Weights of a small transformer language model.
Size: 16 layers, 6 heads of 64.
Architecture: RMSNorm before each block, learned positions, biases, tied embeddings.
Training: a variant of Adam for these matrices, 585M tokens.
MLP neurons of a small language model. Each row is named by its layer, matrix (up: input weights; down: output weights) and neuron, and shows model dimensions 240-303. Each number is 50 + 15 x the weight over its row's rms, rounded and kept within 0 to 99.
After each neuron's rows, "raises" lists the tokens whose logits its output raises most directly, leaving later layers aside.

L12.up153:41 67 47 37 38 34 21 57 49 68 26 22 59 55 27 60 65 58 58 26 45 42 44 46 54 48 49 14 27 22 50 39 59 62 65 38 74 36 49 17 43 35 28 31 44 24 48 59 51 52 30 58 55 29 43 46 66 74 74 51 64 15 52 74
L12.down153:72 41 51 74 73 62 74 33 32 55 78 40 32 62 56 25 59 33 67 69 60 68 22 66 48 62 69 57 62 76 70 44 42 57 49 50 31 55 58 37 74 47 44 64 58 39 62 38 47 58 46 69 64 28 65 42 50 59 49 60 53 42 39 58
raises: "u", "u,", "ua", "ñ", "à"

L12.up1281:25 39 44 06 54 47 43 42 35 48 25 46 70 52 28 33 37 67 33 54 36 56 67 42 31 59 43 37 71 59 62 25 40 68 33 29 70 42 51 32 45 49 44 22 68 32 53 60 41 48 45 45 30 63 46 51 37 43 52 55 47 32 75 68
L12.down1281:54 79 31 64 32 42 43 48 39 73 56 50 40 52 84 52 57 28 53 60 69 65 41 53 54 63 46 78 45 47 48 36 46 55 54 68 46 49 60 60 44 30 47 61 44 60 50 62 33 61 40 39 67 72 30 64 54 51 79 41 45 79 59 45
raises: "\n", " •", " |", " =", " at"

L3.up1187:53 30 50 52 43 56 35 43 54 44 12 48 34 42 36 30 45 74 53 37 86 39 22 35 71 35 42 36 71 46 60 59 68 41 38 57 53 61 33 40 49 55 38 58 82 45 40 58 46 60 59 70 57 56 58 15 65 58 45 73 51 19 75 54
L3.down1187:49 42 51 48 50 37 45 37 58 36 44 50 33 58 49 59 62 24 69 33 67 33 23 66 56 49 39 22 51 80 61 55 60 27 77 39 84 76 45 54 45 76 46 60 66 45 57 30 52 48 39 67 58 79 53 07 47 36 45 61 56 35 58 63
raises: "g.", "ion.", "m.", " city.", " day."

L11.up1024:52 47 52 48 65 36 79 42 36 60 31 57 55 33 65 55 34 66 50 36 52 17 35 48 53 37 33 55 59 57 50 79 39 31 47 53 68 49 57 45 56 68 35 48 40 74 34 47 33 70 40 36 49 44 43 46 49 67 23 81 50 57 78 54
L11.down1024:46 78 58 42 68 49 59 58 00 47 48 57 81 61 79 49 45 62 37 32 48 67 35 36 66 65 31 72 40 86 61 66 53 38 83 36 60 38 49 62 65 49 55 40 53 21 41 45 88 78 76 56 55 34 55 55 25 51 36 51 66 69 28 69
raises: "a)", ").", "\")", "),", ")\""

L2.up1121:48 44 57 40 45 33 40 31 44 50 52 45 17 45 59 39 43 80 54 33 67 37 45 70 53 28 43 53 74 48 47 62 42 34 39 53 36 50 51 58 59 31 33 55 66 66 50 57 67 54 48 34 58 72 30 36 49 40 41 99 36 21 63 52
L2.down1121:50 71 46 55 69 48 62 35 54 44 42 47 46 56 50 61 37 53 45 43 44 47 56 58 64 36 47 68 56 48 65 52 15 26 43 56 61 43 61 77 58 52 57 47 37 41 44 62 79 53 71 45 36 66 69 49 43 48 49 45 59 54 37 45
raises: "\")", ").", ")\"", ")", "or."

L3.up1357:57 54 58 45 34 56 64 49 26 34 33 42 78 44 32 67 57 40 48 43 66 47 22 64 16 50 61 66 54 55 61 41 74 99 51 56 30 39 36 48 46 31 55 43 52 31 58 65 60 33 52 47 55 29 46 48 50 67 56 45 62 68 46 40
L3.down1357:37 46 75 45 67 62 50 55 68 45 65 75 34 48 62 20 45 68 46 43 49 33 46 16 59 37 37 47 58 53 37 45 47 44 51 35 58 24 84 19 20 38 47 38 59 63 21 52 89 59 50 68 44 56 40 58 51 43 35 57 37 32 56 75
raises: ")", "),", "a)", "\")", ")\""

L12.up968:44 46 47 46 69 43 54 43 64 57 65 42 39 45 50 35 30 49 62 31 60 44 48 40 56 46 54 74 53 48 38 66 46 68 69 53 42 20 41 74 36 31 26 67 71 59 85 64 42 54 50 29 51 71 25 59 58 43 38 87 56 29 54 50
L12.down968:73 70 17 54 49 23 44 30 66 63 45 42 62 73 50 70 50 35 60 42 43 67 70 68 73 52 48 34 65 91 55 23 12 56 43 26 61 72 62 52 31 37 61 44 46 32 47 42 33 22 41 37 73 46 76 40 46 58 54 50 33 79 24 37
raises: " are", " were", " have", " begin", " remain"

L12.up649:69 50 48 43 67 29 75 22 16 49 33 72 78 67 50 42 73 64 40 29 57 43 45 41 86 46 29 49 40 53 49 61 23 34 60 20 59 36 42 70 69 41 62 69 22 49 31 62 57 70 73 43 46 44 56 48 49 56 36 96 45 55 55 63
L12.down649:73 55 84 69 67 37 61 48 51 40 35 57 79 57 45 67 58 67 42 27 62 65 25 36 54 49 38 53 83 48 59 41 45 57 67 46 81 30 50 69 75 74 75 48 32 53 28 49 60 65 58 54 44 55 60 57 54 40 47 64 32 54 52 88
raises: ")\"", "\")", ");", ")", "):"

L3.up315:57 45 45 46 47 64 48 47 58 50 14 37 13 39 48 58 54 50 65 37 87 34 26 35 71 41 43 32 69 42 70 46 74 24 50 50 45 62 24 39 38 41 50 55 73 52 43 58 32 58 60 63 54 67 61 18 64 60 39 66 46 43 54 49
L3.down315:47 68 38 32 34 62 37 35 53 63 53 31 35 38 65 44 52 35 34 36 65 32 49 41 64 48 47 62 55 60 64 31 45 52 54 39 58 67 42 35 73 35 71 54 59 55 46 58 62 72 47 30 55 44 62 36 41 25 21 68 51 59 59 39
raises: "ion.", " 5.", "ities", "ity.", "m."

L3.up524:50 67 48 52 41 50 70 54 54 54 02 48 42 54 68 63 38 51 29 37 75 44 45 65 60 26 45 46 90 45 52 54 49 51 40 43 67 54 40 52 62 35 26 39 66 38 53 59 61 67 65 53 43 65 51 08 54 42 33 51 45 26 75 66
L3.down524:32 74 67 61 60 41 33 35 45 31 30 32 86 55 44 49 40 49 45 21 40 50 39 36 24 50 48 43 39 56 70 45 66 41 44 32 86 57 69 40 61 33 70 45 60 67 42 34 78 48 48 58 55 41 55 30 45 54 52 63 36 08 57 67
raises: "arily", "ibly", ")\"", "\".", "\")"